config.toml
n_layer = 12
d_model = 160
n_head = 5
n_kv_head = 5
head_dim = 32
d_mlp = 448
vocab_size = 1024
activation = "swiglu"
norm = "layernorm"
norm_place = "pre"
norm_eps = 1e-05
positions = "learned"
qk_norm = false
attn_scale = 0.177
bias = "all"
tie_embeddings = true
parallel_block = false
init = "normal"
init_std_qkv = 0.0468
init_std_o = 0.00956
init_std_up = 0.0468
init_std_down = 0.00571
optimizer = "muon_variant"
lr = 0.0153
beta1 = 0.9
weight_decay = 0.014
lr_head = 0.00888
warmup_steps = 200
schedule = "wsd"
decay_fraction = 1.0
decay_shape = "linear"
final_lr_fraction = 0.1
batch_tokens = 32768
seq_len = 1024
doc_mask = false
train_tokens = 127300000
steps = 3885
dataset = "wikipedia_en"
MLP neurons of a small language model. Each row is named by its layer, matrix (gate and up: input weights; down: output weights) and neuron, and shows model dimensions 0-127. Each number is 200 + 40 x the weight over its row's rms, rounded and kept within 0 to 999. A neuron's up and down rows have the sign that makes its largest values positive.
After each neuron's rows, "fires before" lists the tokens most often just after its 100 highest values on Wikipedia text that the model never trained on; "fires on" lists the tokens most often at its 100 highest values on Wikipedia text that the model never trained on. A number after a token or word is its count.

L2.gate31,241,194,187,224,157,154,200,168,133,210,255,240,143,221,245,231,235,234,210,189,240,221,150,98,172,158,207,131,182,263,154,167,230,194,211,176,214,243,161,206,176,259,241,260,202,216,151,180,254,106,142,96,308,203,204,220,202,181,206,204,203,195,216,228,157,185,148,228,191,135,232,269,172,178,204,190,197,188,183,219,182,250,160,203,213,208,223,221,211,259,176,292,162,181,138,156,266,300,191,190,176,141,254,141,209,158,212,123,228,222,198,184,198,188,228,161,199,184,179,212,252,241,230,208,173,163,225,155
L2.up31,171,164,185,222,225,160,219,248,191,221,243,261,123,256,219,217,198,217,231,216,261,230,177,104,147,151,203,162,230,193,161,179,227,195,214,187,249,252,215,214,215,302,184,241,195,216,158,191,235,105,168,96,260,190,150,255,225,149,199,198,222,182,190,192,210,209,173,233,153,207,229,228,193,213,194,209,173,146,116,139,193,164,226,238,209,239,222,185,220,254,226,269,169,202,200,179,238,261,187,200,223,150,213,196,203,176,230,194,253,172,200,190,214,168,203,198,194,264,194,164,266,248,237,192,195,116,254,135
L2.down31,187,310,194,227,134,196,161,153,247,279,271,256,148,199,199,236,192,181,176,277,225,217,215,147,222,192,245,109,195,224,189,222,227,230,227,179,182,225,126,218,149,199,184,236,211,220,197,207,227,192,178,211,230,176,170,200,236,188,212,195,169,139,209,207,174,188,162,289,128,171,231,185,155,148,218,216,179,176,202,184,215,171,245,246,237,237,200,152,251,240,230,193,112,185,145,183,236,139,270,125,245,211,262,159,201,122,167,137,276,189,204,258,207,222,207,161,270,267,239,225,195,196,186,243,222,154,151,168
fires before: "t" 25, "m" 22, "ound" 17, "ch" 13, "r" 9
fires on: " ar" 84, " Ar" 16

L4.gate364,202,165,179,210,181,89,281,215,204,234,146,279,190,218,189,216,142,205,213,164,253,233,278,149,182,204,196,173,258,164,107,183,176,221,204,275,195,259,220,257,177,203,252,171,250,225,225,170,167,122,231,259,272,273,198,154,172,199,187,137,148,179,162,173,183,225,203,184,227,153,262,198,117,173,208,228,201,115,207,148,192,184,183,146,131,160,212,243,199,195,191,151,221,228,170,241,212,222,275,154,199,222,230,137,257,182,222,192,241,231,155,174,191,165,260,167,256,223,170,142,230,127,183,179,161,280,244,201
L4.up364,175,248,131,153,164,198,252,237,196,203,217,183,173,168,173,166,148,171,210,221,230,250,219,154,205,215,238,128,269,235,215,147,253,164,236,236,199,200,214,267,193,199,157,264,225,175,178,214,130,233,290,190,180,187,176,196,242,193,152,153,216,181,268,153,226,158,220,201,241,101,205,246,171,188,186,175,205,218,158,173,194,228,214,234,136,143,220,160,188,131,222,229,186,269,180,248,165,246,141,219,117,260,212,198,219,255,181,184,207,217,179,226,245,180,249,150,223,167,147,188,237,139,188,193,159,319,268,199
L4.down364,165,193,210,196,170,133,203,223,225,250,192,143,183,231,212,230,135,192,239,137,178,226,223,107,254,182,224,150,242,225,138,146,188,172,223,190,211,197,303,319,187,194,161,235,170,202,200,251,282,175,205,230,238,151,212,200,146,169,198,148,201,250,145,180,196,217,185,215,182,168,269,172,137,203,193,163,205,171,175,200,160,235,244,191,155,185,206,204,236,151,226,155,209,237,157,335,174,248,225,249,212,169,245,248,235,225,211,250,210,225,166,164,198,183,164,240,179,189,209,187,178,197,183,204,145,188,171,154
fires before: "\n" 50, "R" 4
fires on: "===" 46, "==" 32, " w" 5

L9.gate342,233,211,212,161,191,259,155,150,196,318,287,201,140,174,157,155,182,226,198,213,183,217,152,181,199,249,163,144,195,159,153,161,183,232,134,122,193,209,124,254,274,180,200,184,198,177,266,155,191,190,201,131,228,183,233,258,173,191,254,163,188,254,212,129,151,277,139,227,192,302,223,255,183,239,247,203,184,230,227,235,220,275,102,173,182,175,187,259,260,208,199,159,212,194,216,260,138,185,195,206,253,128,198,246,224,197,205,245,110,162,186,231,157,174,255,232,159,166,230,242,196,200,179,177,155,209,230,236
L9.up342,186,166,141,153,192,236,146,307,180,183,216,216,170,159,232,164,222,175,195,183,215,256,169,216,224,163,198,268,196,139,66,233,154,210,172,171,213,208,168,203,197,175,171,238,190,181,182,252,102,188,191,155,255,215,265,220,223,151,270,217,156,205,228,224,178,210,201,209,235,275,245,290,159,239,177,245,191,262,139,200,239,193,221,194,245,236,233,288,230,212,163,173,167,181,231,141,159,215,168,201,217,161,193,268,293,220,123,274,167,106,231,216,146,187,216,199,177,159,257,218,226,198,239,159,195,193,180,154
L9.down342,148,173,238,160,234,204,126,250,246,262,211,192,194,158,233,110,161,205,142,171,179,170,160,154,238,253,235,94,183,177,180,173,264,150,209,171,208,187,177,240,225,190,237,174,224,189,177,223,174,204,170,191,237,165,222,189,163,166,208,229,203,221,191,180,219,233,212,193,219,232,283,240,218,204,156,195,217,136,265,252,238,214,207,167,225,68,164,145,220,217,197,225,112,170,205,230,156,186,172,268,180,153,230,187,251,150,152,219,162,188,177,261,170,215,186,183,214,174,215,203,222,190,203,195,196,187,144,249
fires before: "=" 31, "-" 9, "==" 9, "===" 7, "bum" 5, "ong" 5
fires on: "\n" 64, " al" 24, " cl" 5

L7.gate0,153,171,150,134,186,190,187,191,237,222,218,167,161,164,135,175,134,150,122,246,217,194,251,235,162,171,270,245,275,227,228,266,271,148,224,225,244,205,206,223,219,223,272,198,218,201,193,206,217,189,184,189,244,211,257,209,194,149,240,151,205,238,184,142,169,178,317,256,243,202,187,162,203,221,255,220,161,183,180,194,144,232,139,219,193,161,241,245,186,165,233,220,234,211,213,196,172,237,200,201,155,156,177,240,124,197,204,178,199,126,197,215,134,208,273,238,216,248,193,178,245,88,155,165,115,191,210,146
L7.up0,281,122,212,200,144,169,227,168,187,228,171,156,207,243,286,180,171,132,180,181,170,242,130,183,225,137,175,281,164,170,202,191,215,183,177,250,242,244,180,224,178,189,163,151,246,191,213,235,259,109,179,130,153,238,230,154,196,192,206,238,230,150,206,217,133,208,181,288,186,213,232,269,210,203,181,200,204,200,203,195,212,207,234,176,193,176,188,262,186,135,219,236,170,176,139,129,234,152,155,151,214,183,211,243,230,151,207,139,170,218,193,240,206,202,223,183,229,242,235,223,202,157,196,243,170,229,186,191
L7.down0,151,205,173,192,202,186,187,233,137,219,167,254,172,189,203,189,213,187,149,216,127,237,116,172,208,261,179,169,192,134,197,178,208,176,182,158,174,252,159,179,119,223,265,203,256,167,225,195,200,173,224,189,256,153,256,150,294,158,206,255,165,165,246,177,220,212,195,227,162,193,204,246,202,288,217,273,203,163,213,223,220,165,130,237,181,164,293,226,228,129,191,194,217,137,181,197,227,159,206,232,228,124,200,166,264,135,211,199,223,212,167,283,97,213,177,264,157,194,215,264,208,205,190,124,204,228,144,225
fires before: "==" 28, "===" 21, "=" 6, "|" 5, "The" 5
fires on: "\n" 100

L2.gate371,196,154,189,156,206,253,173,185,179,198,159,210,172,187,156,238,157,158,235,214,290,150,204,172,184,215,224,248,169,243,177,158,232,164,141,256,205,194,266,161,199,253,229,215,207,250,262,216,227,196,236,204,251,190,173,197,259,174,155,287,191,265,206,133,193,211,133,230,151,142,181,220,152,185,157,181,244,153,154,242,212,195,220,231,164,211,170,209,154,278,144,204,119,220,179,180,196,143,181,191,234,218,203,162,228,152,188,200,225,220,176,191,228,172,226,170,222,215,229,259,123,237,167,213,319,192,234,236
L2.up371,217,273,156,197,159,226,183,212,160,206,188,194,213,234,243,217,212,168,139,211,205,195,109,243,211,276,178,226,149,158,144,212,83,195,237,200,166,196,235,193,182,154,237,185,203,235,167,208,273,161,206,224,139,217,129,225,222,146,214,271,201,249,235,181,180,185,205,172,155,250,197,214,177,192,201,163,191,237,193,199,193,256,245,197,237,220,209,308,255,173,258,166,136,223,242,258,187,280,178,239,211,161,137,171,173,244,185,228,180,195,194,248,137,155,179,174,185,154,247,192,169,248,173,150,136,202,205,219
L2.down371,188,239,165,196,264,251,210,126,174,211,243,148,169,262,211,257,230,187,266,201,226,225,145,176,205,211,225,183,241,180,173,133,128,203,155,213,245,247,238,217,148,165,239,219,230,256,184,204,203,173,149,227,168,309,182,247,237,127,187,233,135,319,118,155,197,168,200,186,234,189,277,198,184,182,184,293,190,201,167,293,225,224,171,191,197,169,236,202,218,160,214,197,223,175,230,164,202,223,234,192,190,180,149,245,195,169,219,225,147,262,163,193,127,189,208,222,206,180,190,137,207,265,159,153,159,216,177,175
fires before: "ep" 15, "ia" 13, "on" 13, "ian" 12, "ust" 11, "ic" 10
fires on: " Ind" 56, " ind" 32, "ral" 12

L2.gate447,251,216,226,191,166,155,219,184,221,159,167,217,186,187,219,165,209,148,218,189,205,184,196,149,200,159,137,257,242,233,218,250,181,220,250,244,198,187,153,242,165,188,194,179,179,219,131,141,156,242,224,191,244,239,211,218,266,177,191,237,296,258,228,207,202,165,193,226,251,202,190,257,170,232,307,208,212,195,126,273,147,177,198,270,222,220,223,207,160,237,219,211,131,144,176,195,209,198,239,238,191,225,144,192,216,138,279,188,165,258,244,168,105,209,242,148,60,153,208,257,207,200,217,196,209,244,281,167
L2.up447,265,251,247,187,156,139,240,163,225,179,189,219,163,190,254,111,203,134,213,145,180,212,169,171,188,192,178,279,278,226,172,235,173,210,214,251,192,207,154,180,189,223,183,133,139,192,138,147,229,225,252,180,170,255,179,229,204,181,173,161,263,232,201,220,213,244,284,219,241,256,178,254,131,230,253,182,193,187,191,209,157,241,182,255,179,201,206,223,192,170,230,122,100,184,186,199,283,180,176,220,253,149,160,185,187,148,193,217,199,221,221,180,119,239,187,228,108,169,269,210,246,226,214,181,175,335,228,177
L2.down447,202,225,171,154,207,256,159,217,243,207,210,160,241,209,212,202,225,238,171,156,172,200,275,213,263,241,209,185,169,240,259,158,149,135,182,150,179,201,227,127,211,175,196,191,156,151,266,207,152,141,190,185,119,195,184,184,198,242,200,220,171,214,202,252,270,207,227,105,211,255,198,228,246,121,179,200,219,236,282,151,173,277,177,117,173,140,181,225,209,215,196,175,207,164,263,236,190,205,206,220,188,220,217,180,194,225,148,238,164,167,212,237,207,217,127,233,309,168,151,246,273,186,280,237,215,155,152,118
fires before: "it" 13, "ar" 11, "ople" 10, "ic" 8, "v" 7, "id" 6
fires on: "ol" 67, " pol" 16, " pe" 13, "ular" 4

L2.gate405,212,203,160,203,177,218,142,164,197,150,255,203,233,166,181,160,185,205,242,202,201,235,211,200,208,227,214,159,202,191,227,138,228,172,183,263,227,159,113,194,202,162,246,248,160,271,136,201,208,181,169,145,220,287,161,204,130,215,216,191,224,287,235,220,193,133,190,206,208,135,139,184,218,197,160,231,185,112,188,183,228,267,169,106,189,189,225,186,167,239,253,221,183,205,153,158,240,237,158,195,185,244,204,125,152,195,241,170,179,196,238,209,189,194,177,242,194,218,214,236,122,275,211,226,223,149,225,268
L2.up405,221,256,216,240,193,219,234,202,241,175,234,234,140,201,261,108,212,194,138,169,207,217,170,161,158,196,173,220,207,193,279,210,124,225,241,204,237,194,201,202,206,151,244,154,145,269,151,237,140,178,150,195,195,219,223,270,168,155,195,203,230,288,173,224,228,177,195,239,203,154,148,206,234,160,185,232,238,135,221,151,209,249,248,172,234,235,266,216,209,141,219,202,159,161,136,191,246,200,166,204,182,249,204,194,219,211,195,74,177,195,236,198,112,242,107,185,240,243,230,211,166,232,191,210,218,218,197,255
L2.down405,209,247,222,178,171,236,179,211,199,167,244,191,196,185,282,177,216,157,141,219,106,202,142,213,220,217,206,165,229,171,209,205,181,217,255,279,218,255,161,205,194,160,246,151,105,269,246,217,194,212,211,256,225,239,167,138,198,132,175,186,125,266,152,294,282,188,207,145,178,198,210,131,264,226,152,217,179,202,152,176,250,196,214,193,220,208,184,278,175,174,262,182,211,156,212,171,281,207,251,170,175,198,229,193,194,145,146,106,283,204,188,260,172,205,162,124,237,155,215,211,178,245,186,198,218,195,213,196
fires before: "gr" 19, "f" 18, "v" 10, "p" 10, "du" 9, "t" 8
fires on: " pro" 60, " Pro" 40

L5.gate70,168,146,198,175,211,190,254,290,162,218,176,173,195,231,177,226,128,170,174,237,284,271,287,177,168,185,235,208,235,212,198,257,214,238,173,200,155,179,163,259,144,215,219,238,244,128,219,209,253,199,218,143,190,230,138,255,190,182,122,254,205,218,246,176,210,204,244,179,193,135,189,182,172,142,186,222,129,173,154,180,240,181,120,191,146,250,221,206,154,196,147,205,232,294,238,244,117,185,190,301,186,220,182,174,216,185,264,145,193,253,223,176,173,183,196,152,174,226,219,291,199,175,228,127,220,161,215,184
L5.up70,173,244,196,232,239,179,115,217,217,170,174,228,198,162,218,173,100,254,197,162,151,199,194,210,266,220,180,138,156,226,221,222,248,153,200,215,182,208,215,177,156,225,189,181,252,201,208,201,180,204,223,199,217,191,262,204,142,241,215,224,251,215,143,133,187,199,169,182,235,183,160,149,143,193,186,168,128,220,238,181,165,313,210,192,195,241,260,211,226,230,243,242,211,148,132,275,160,213,122,148,205,260,173,122,207,231,160,199,217,279,208,198,167,168,270,156,265,228,172,198,261,170,199,188,146,241,197,239
L5.down70,171,179,213,195,215,162,213,165,237,137,238,220,184,109,149,209,171,215,196,211,136,217,237,202,170,179,242,230,307,230,231,239,205,188,204,227,77,215,211,209,162,176,236,160,219,219,221,236,242,170,160,166,208,193,187,202,223,158,269,119,136,158,263,149,232,229,212,118,267,215,214,204,169,127,203,208,177,200,179,190,141,193,233,137,241,210,219,189,178,119,206,211,207,231,209,250,158,200,189,181,129,220,210,226,277,127,163,214,239,202,199,181,184,215,223,229,182,265,242,194,263,153,228,206,220,243,154,226
fires before: "\n" 39, "The" 14, "In" 4, "B" 4, "S" 4
fires on: "\n" 96, "==" 4

L5.gate446,190,181,209,192,230,118,183,182,178,189,177,274,185,179,123,183,211,226,162,204,287,187,176,146,181,238,217,138,173,200,135,185,216,170,220,233,180,197,192,149,187,157,185,227,233,268,238,204,159,128,235,227,237,216,211,213,211,293,184,121,217,199,213,216,267,265,178,160,200,170,267,219,230,237,240,187,193,93,206,146,253,193,207,209,139,206,203,207,157,192,173,163,223,208,240,227,248,273,223,180,207,233,168,215,161,267,150,176,210,211,242,239,303,237,230,224,210,183,129,146,193,162,215,223,197,149,244,148
L5.up446,265,226,161,175,145,144,214,209,131,209,241,185,167,226,205,156,129,217,210,188,158,222,185,209,307,193,259,194,194,218,264,157,227,216,191,199,159,211,166,193,193,136,179,170,212,246,183,220,211,231,204,207,190,190,294,190,122,191,170,188,281,230,136,244,95,170,160,178,170,196,185,213,239,164,176,264,197,211,216,152,174,170,203,106,171,251,217,192,212,194,248,219,139,264,219,242,167,221,110,275,217,192,209,167,174,150,215,230,196,169,218,229,170,149,196,227,220,198,199,190,252,153,228,235,240,186,204,308
L5.down446,171,97,218,234,162,167,204,125,185,257,193,191,137,221,177,218,147,157,260,184,166,194,201,226,260,174,168,128,236,197,292,233,221,200,237,122,209,204,300,223,237,226,303,211,100,222,191,220,185,229,204,179,298,228,226,221,252,186,140,198,216,273,99,184,161,170,272,170,206,288,251,174,175,193,223,194,165,189,198,153,231,150,212,160,207,266,183,207,197,197,174,236,161,205,180,191,132,166,191,186,164,229,230,162,150,216,204,263,237,199,232,216,157,149,258,186,184,215,191,261,227,250,225,214,186,177,252,211
fires before: "\n" 86, "n" 4
fires on: "===" 55, "==" 32, "our" 8

L5.gate415,221,214,202,217,196,247,209,253,201,204,263,203,245,189,182,140,210,240,215,204,221,230,197,198,183,232,239,245,215,214,190,251,159,247,181,157,205,215,174,214,138,161,230,148,170,239,314,208,209,197,206,200,218,145,209,187,208,143,210,151,192,222,196,134,198,151,201,227,193,220,177,180,198,144,93,237,269,185,202,148,237,212,195,153,178,226,254,196,148,151,179,203,162,167,192,296,191,228,138,205,198,212,200,130,234,227,108,214,236,277,253,183,176,120,238,174,244,236,69,263,190,182,230,174,167,180,212,212
L5.up415,246,151,195,205,287,253,247,228,182,225,207,213,136,144,210,73,191,193,257,202,213,170,150,191,152,225,165,137,171,251,165,223,265,216,217,241,211,224,223,187,201,139,158,144,226,212,199,181,131,215,203,216,222,191,233,183,185,263,273,191,175,159,214,173,183,296,153,232,155,137,166,182,259,175,160,220,183,249,169,144,189,183,261,200,214,158,202,264,185,272,208,215,183,204,147,219,232,171,172,212,230,246,238,231,230,236,150,204,215,242,164,177,229,213,169,171,255,223,234,136,198,224,209,262,212,199,180,231
L5.down415,206,198,163,257,161,219,264,188,175,208,231,197,239,277,238,150,182,198,233,201,200,197,131,248,257,193,291,146,225,174,244,181,234,215,280,151,240,251,182,232,203,170,226,92,218,156,212,173,285,164,178,165,229,196,280,185,255,121,141,230,146,125,141,170,120,207,270,236,208,262,175,199,183,220,186,198,158,167,160,193,274,207,246,202,219,205,151,147,183,287,181,181,188,193,132,215,272,202,175,217,218,265,182,236,228,231,146,174,201,145,178,166,194,149,180,189,228,221,181,116,191,175,226,182,165,201,176,245
fires before: "orn" 19, "f" 14, "fer" 14, "t" 9, "ied" 4
fires on: "if" 87

L4.gate85,183,196,191,185,216,84,155,198,197,220,274,229,144,208,237,184,176,210,256,200,202,196,191,151,180,291,166,165,180,244,218,164,224,231,231,215,184,193,237,222,215,176,196,252,98,271,284,153,123,248,214,193,212,214,162,229,132,134,185,260,193,231,171,196,224,240,173,237,167,258,193,148,220,169,256,105,269,226,222,222,211,135,210,177,215,170,224,189,160,241,251,158,222,183,161,232,219,213,162,242,187,197,236,168,119,201,210,258,199,252,244,139,208,129,174,183,243,230,229,208,220,151,170,162,150,205,228,183
L4.up85,95,147,213,195,175,184,195,190,165,164,240,192,206,180,200,256,217,259,187,155,197,159,155,159,230,233,180,183,220,247,236,175,178,154,191,196,162,161,183,221,204,181,256,209,194,254,221,170,198,247,167,205,191,195,212,233,228,233,159,263,127,201,185,201,162,201,130,187,214,181,168,205,237,257,224,273,205,199,250,160,205,208,207,200,258,188,145,169,200,285,253,178,208,155,173,121,119,267,154,228,255,215,175,238,159,229,215,204,263,244,226,151,272,237,220,142,183,204,162,185,270,142,233,178,226,266,212,284
L4.down85,252,235,253,181,162,170,117,182,189,184,165,154,171,213,157,251,260,274,211,134,286,231,184,235,210,158,138,192,127,211,275,193,170,198,216,190,291,152,259,218,230,153,158,198,178,207,255,191,220,214,141,181,133,255,190,185,260,221,137,235,213,191,240,189,233,125,158,147,143,231,178,177,232,178,165,148,215,154,238,242,230,232,196,201,215,233,200,210,155,242,258,196,212,187,211,197,222,116,199,193,215,188,205,156,208,215,184,227,199,237,246,165,190,95,278,159,244,197,215,206,251,260,226,269,219,204,185,285
fires before: "\n" 38, "-" 15, "3" 5, "2" 5, " U" 5
fires on: "\n" 54, " (" 9, "{" 7, "′" 5, ":" 5

L5.gate349,199,239,216,152,217,263,230,155,241,227,262,181,206,186,214,241,176,241,271,237,197,149,255,182,157,160,251,212,198,251,237,200,145,254,219,153,198,148,274,152,188,260,103,191,199,237,204,243,196,167,197,237,201,152,279,207,158,225,229,259,188,213,220,246,205,221,225,265,227,192,207,232,189,176,273,184,203,174,193,191,169,281,193,184,191,193,183,244,176,203,195,138,138,209,195,232,216,95,188,172,105,194,218,173,117,220,178,186,187,220,150,226,188,276,153,206,245,206,177,233,230,222,140,172,171,175,281,247
L5.up349,168,142,137,213,264,132,194,169,207,218,176,182,115,265,123,195,207,215,220,191,145,233,227,215,164,153,151,154,194,229,194,283,167,212,185,169,185,169,169,162,106,191,215,231,233,228,199,175,230,200,190,131,202,123,188,258,178,145,207,180,231,262,181,198,248,264,180,201,166,209,215,179,190,163,184,172,312,147,198,263,270,221,182,172,176,221,178,198,202,198,237,243,211,157,189,212,204,110,277,225,234,213,179,208,173,250,190,213,201,198,121,302,246,206,205,238,234,186,282,249,202,249,145,153,230,164,279,120
L5.down349,152,258,176,206,196,142,140,317,206,194,220,219,238,151,226,207,257,92,207,262,168,183,230,243,229,178,262,189,221,212,214,232,244,170,210,221,172,280,106,218,239,220,188,239,192,195,210,161,165,157,237,181,224,194,166,183,194,258,296,205,200,271,179,122,195,189,208,242,180,176,186,183,176,165,194,196,196,196,133,168,153,155,214,260,221,221,271,182,220,182,282,139,255,245,350,173,166,223,147,165,273,180,160,187,207,127,178,203,255,177,180,227,178,208,225,160,165,256,175,138,134,170,178,203,204,203,158,243
fires before: "m" 26, "t" 13, "ch" 9, "k" 6, "ric" 4
fires on: " Ar" 43, " ar" 28, " of" 5, "B" 5, "f" 4, " and" 4

L4.gate348,205,147,211,250,178,207,188,227,195,255,231,226,138,169,247,233,226,176,251,185,206,244,202,240,293,209,216,205,205,296,156,200,216,208,237,211,212,195,183,198,190,156,132,118,159,155,187,225,177,190,184,166,223,213,237,217,117,271,211,248,183,234,211,232,150,166,207,180,215,186,152,227,225,239,214,121,227,211,215,200,225,198,172,203,157,230,185,109,238,214,156,159,238,140,254,124,264,152,232,137,182,131,233,239,229,220,225,232,190,185,248,294,209,153,154,160,140,169,251,216,212,248,173,236,218,217,241,194
L4.up348,200,203,217,192,123,193,135,163,243,132,117,196,228,254,238,161,223,271,204,172,181,264,240,151,202,272,85,180,262,209,282,235,236,197,203,213,164,204,246,256,203,217,204,201,174,147,203,204,205,184,185,136,236,277,203,213,154,222,234,198,256,163,286,269,217,190,172,251,186,247,180,229,200,146,253,143,199,182,268,297,182,183,250,240,183,107,199,196,198,170,236,187,173,162,173,181,139,184,189,209,138,221,184,195,243,240,201,228,243,162,157,191,224,252,157,139,214,207,219,243,155,221,208,190,172,264,212,190
L4.down348,246,191,208,201,184,171,222,178,156,63,163,232,224,171,168,222,211,153,252,229,187,177,247,228,179,186,190,105,196,246,239,218,207,196,184,174,207,144,260,183,67,212,208,172,192,243,222,203,174,207,205,177,165,225,132,165,235,214,172,133,139,242,224,166,229,231,157,176,264,249,233,192,244,209,201,230,249,183,236,227,167,184,156,212,253,170,218,267,149,243,155,205,210,221,256,238,153,171,238,177,122,180,290,206,212,128,159,164,240,238,274,218,214,173,233,232,253,223,236,171,228,209,128,208,155,185,162,284
fires before: " of" 17, "ly" 17, "ic" 9, "v" 7
fires on: " part" 32, "ol" 9, "ular" 9, "use" 7, "ial" 7, " more" 5

L7.gate399,219,192,244,244,141,213,233,245,173,186,263,244,214,169,253,220,263,149,252,204,194,230,164,205,227,182,222,196,211,253,184,226,256,214,136,186,259,244,208,220,232,173,184,195,176,193,164,133,255,236,176,263,223,212,155,248,208,204,183,161,156,293,117,185,212,180,130,136,159,201,220,199,203,185,183,189,183,143,95,193,196,225,258,240,150,191,266,215,223,273,191,182,141,188,212,192,241,157,127,200,224,204,199,162,226,236,187,190,142,201,141,173,184,132,221,200,197,68,193,178,154,203,187,162,202,258,234,230
L7.up399,223,223,174,320,237,263,203,210,207,173,257,201,209,159,221,193,222,258,173,180,255,205,161,212,190,157,162,149,208,267,235,121,241,147,172,167,185,201,212,275,208,202,165,154,181,216,204,167,178,238,163,209,238,245,197,216,214,190,178,199,236,275,170,186,185,260,113,200,153,305,221,247,219,186,165,192,200,171,122,175,231,283,250,191,198,217,179,143,224,230,167,193,160,309,205,213,166,197,121,169,170,248,200,185,158,224,188,297,197,145,225,221,149,155,185,174,127,108,205,188,207,211,208,204,250,194,259,157
L7.down399,260,246,212,268,163,235,201,145,191,215,169,204,158,141,154,143,193,248,158,202,178,190,189,240,228,81,218,179,255,213,227,125,194,159,101,192,176,239,163,185,191,213,160,199,182,246,199,176,140,231,175,257,181,223,190,213,130,248,239,169,198,274,206,230,100,206,218,226,165,249,221,267,232,173,230,162,214,159,164,144,186,240,206,126,189,266,246,214,216,216,210,199,183,257,177,203,136,172,193,201,196,207,256,142,197,213,227,214,191,217,260,211,249,178,150,158,194,217,220,202,229,215,228,118,196,196,117,233
fires before: "ep" 17, "ia" 10, "ian" 9, "on" 9, "é" 9, "i" 5
fires on: " Ind" 44, "os" 20, "ul" 13, " per" 11, " of" 5

L5.gate290,214,150,171,234,207,133,242,245,159,292,165,191,258,143,141,149,208,216,242,258,160,216,218,218,221,204,174,165,180,272,190,217,163,181,200,247,191,207,193,206,214,280,246,152,261,268,193,170,196,223,176,147,178,185,165,197,64,224,200,117,231,257,209,137,257,225,211,200,125,237,237,224,193,203,209,209,283,211,140,268,228,213,180,280,142,159,212,220,197,262,250,204,169,234,188,261,211,152,205,221,201,236,151,155,174,201,185,187,214,123,158,166,209,248,194,189,216,127,249,228,196,147,262,132,163,223,183,178
L5.up290,234,246,243,265,212,231,311,196,155,166,217,282,202,193,187,266,211,196,252,202,259,133,159,199,213,225,217,92,193,198,145,195,131,151,190,134,182,229,168,203,184,204,174,211,210,89,232,143,194,161,204,227,225,197,240,144,173,181,248,195,232,197,161,254,203,133,209,179,161,200,196,169,209,209,170,213,169,220,232,222,250,139,184,234,181,253,145,204,179,174,229,239,226,183,80,217,216,188,154,244,179,207,193,176,164,201,184,211,220,187,221,214,124,228,231,182,207,347,278,192,194,204,251,199,201,134,234,244
L5.down290,163,213,248,184,194,228,175,280,186,198,140,190,216,167,167,179,149,199,148,258,133,218,157,195,224,164,267,169,213,202,216,217,187,151,233,208,211,180,306,133,238,214,133,215,249,151,223,193,171,203,211,167,197,160,252,173,189,193,274,231,219,223,239,222,188,210,192,248,267,217,273,169,239,164,189,158,209,185,146,197,203,196,112,169,183,160,161,179,264,191,133,148,176,218,193,204,216,227,198,162,195,122,254,157,260,241,124,228,194,178,256,188,154,274,268,225,163,145,202,229,242,203,237,187,183,321,255,222
fires before: "|" 17, "S" 12, "C" 9, "+" 6, "T" 6, "|---" 5
fires on: "|---|---|---|---" 15, "C" 13, "T" 10, "|---|---" 10, "E" 9, "ific" 8

L9.gate81,243,225,198,256,203,266,216,258,280,248,182,162,137,229,181,195,206,212,243,248,208,187,141,224,247,133,230,162,177,160,208,225,249,116,172,184,177,156,175,156,191,241,189,152,254,197,140,257,288,151,228,182,165,194,260,199,154,234,212,118,195,192,180,217,120,190,165,248,233,175,224,182,148,187,241,156,230,232,246,229,181,177,169,196,168,184,146,165,201,224,251,210,200,159,168,299,249,194,258,250,114,192,204,182,141,259,197,221,166,122,157,241,233,217,145,192,179,161,200,202,221,190,196,234,145,189,232,211
L9.up81,181,143,216,216,192,203,191,192,233,197,204,175,211,217,249,249,230,252,249,164,66,176,227,219,192,147,206,192,208,279,215,191,225,263,214,164,191,199,166,135,236,197,162,211,155,151,254,184,181,194,148,141,194,172,169,243,225,139,160,173,263,167,196,184,240,175,178,161,224,167,285,144,196,272,187,291,225,241,151,195,229,188,236,241,128,221,145,188,255,151,157,194,180,202,211,143,171,166,163,209,194,185,216,159,234,159,137,213,238,174,183,223,192,177,208,216,258,142,231,206,230,157,285,146,236,144,281,238
L9.down81,248,205,224,222,214,135,188,239,209,216,191,226,318,266,234,153,159,265,196,176,235,148,214,157,240,168,259,205,281,261,149,273,227,157,214,291,193,214,221,164,171,176,183,159,188,134,182,174,242,201,188,232,216,175,254,158,179,196,269,176,212,161,131,182,194,101,201,279,242,233,219,271,250,195,201,198,205,181,169,258,179,167,196,109,250,202,160,167,143,203,191,182,194,155,143,168,192,176,222,178,190,108,226,168,250,152,183,269,209,178,194,235,193,214,188,189,166,103,201,188,249,213,207,164,271,214,228,248
fires before: "|" 32, "|---|---" 11, " |" 6, "C" 5, "|---|---|---|---" 5, "T" 5
fires on: "\n" 41, "|---|---|---|---" 14, "S" 6, "T" 5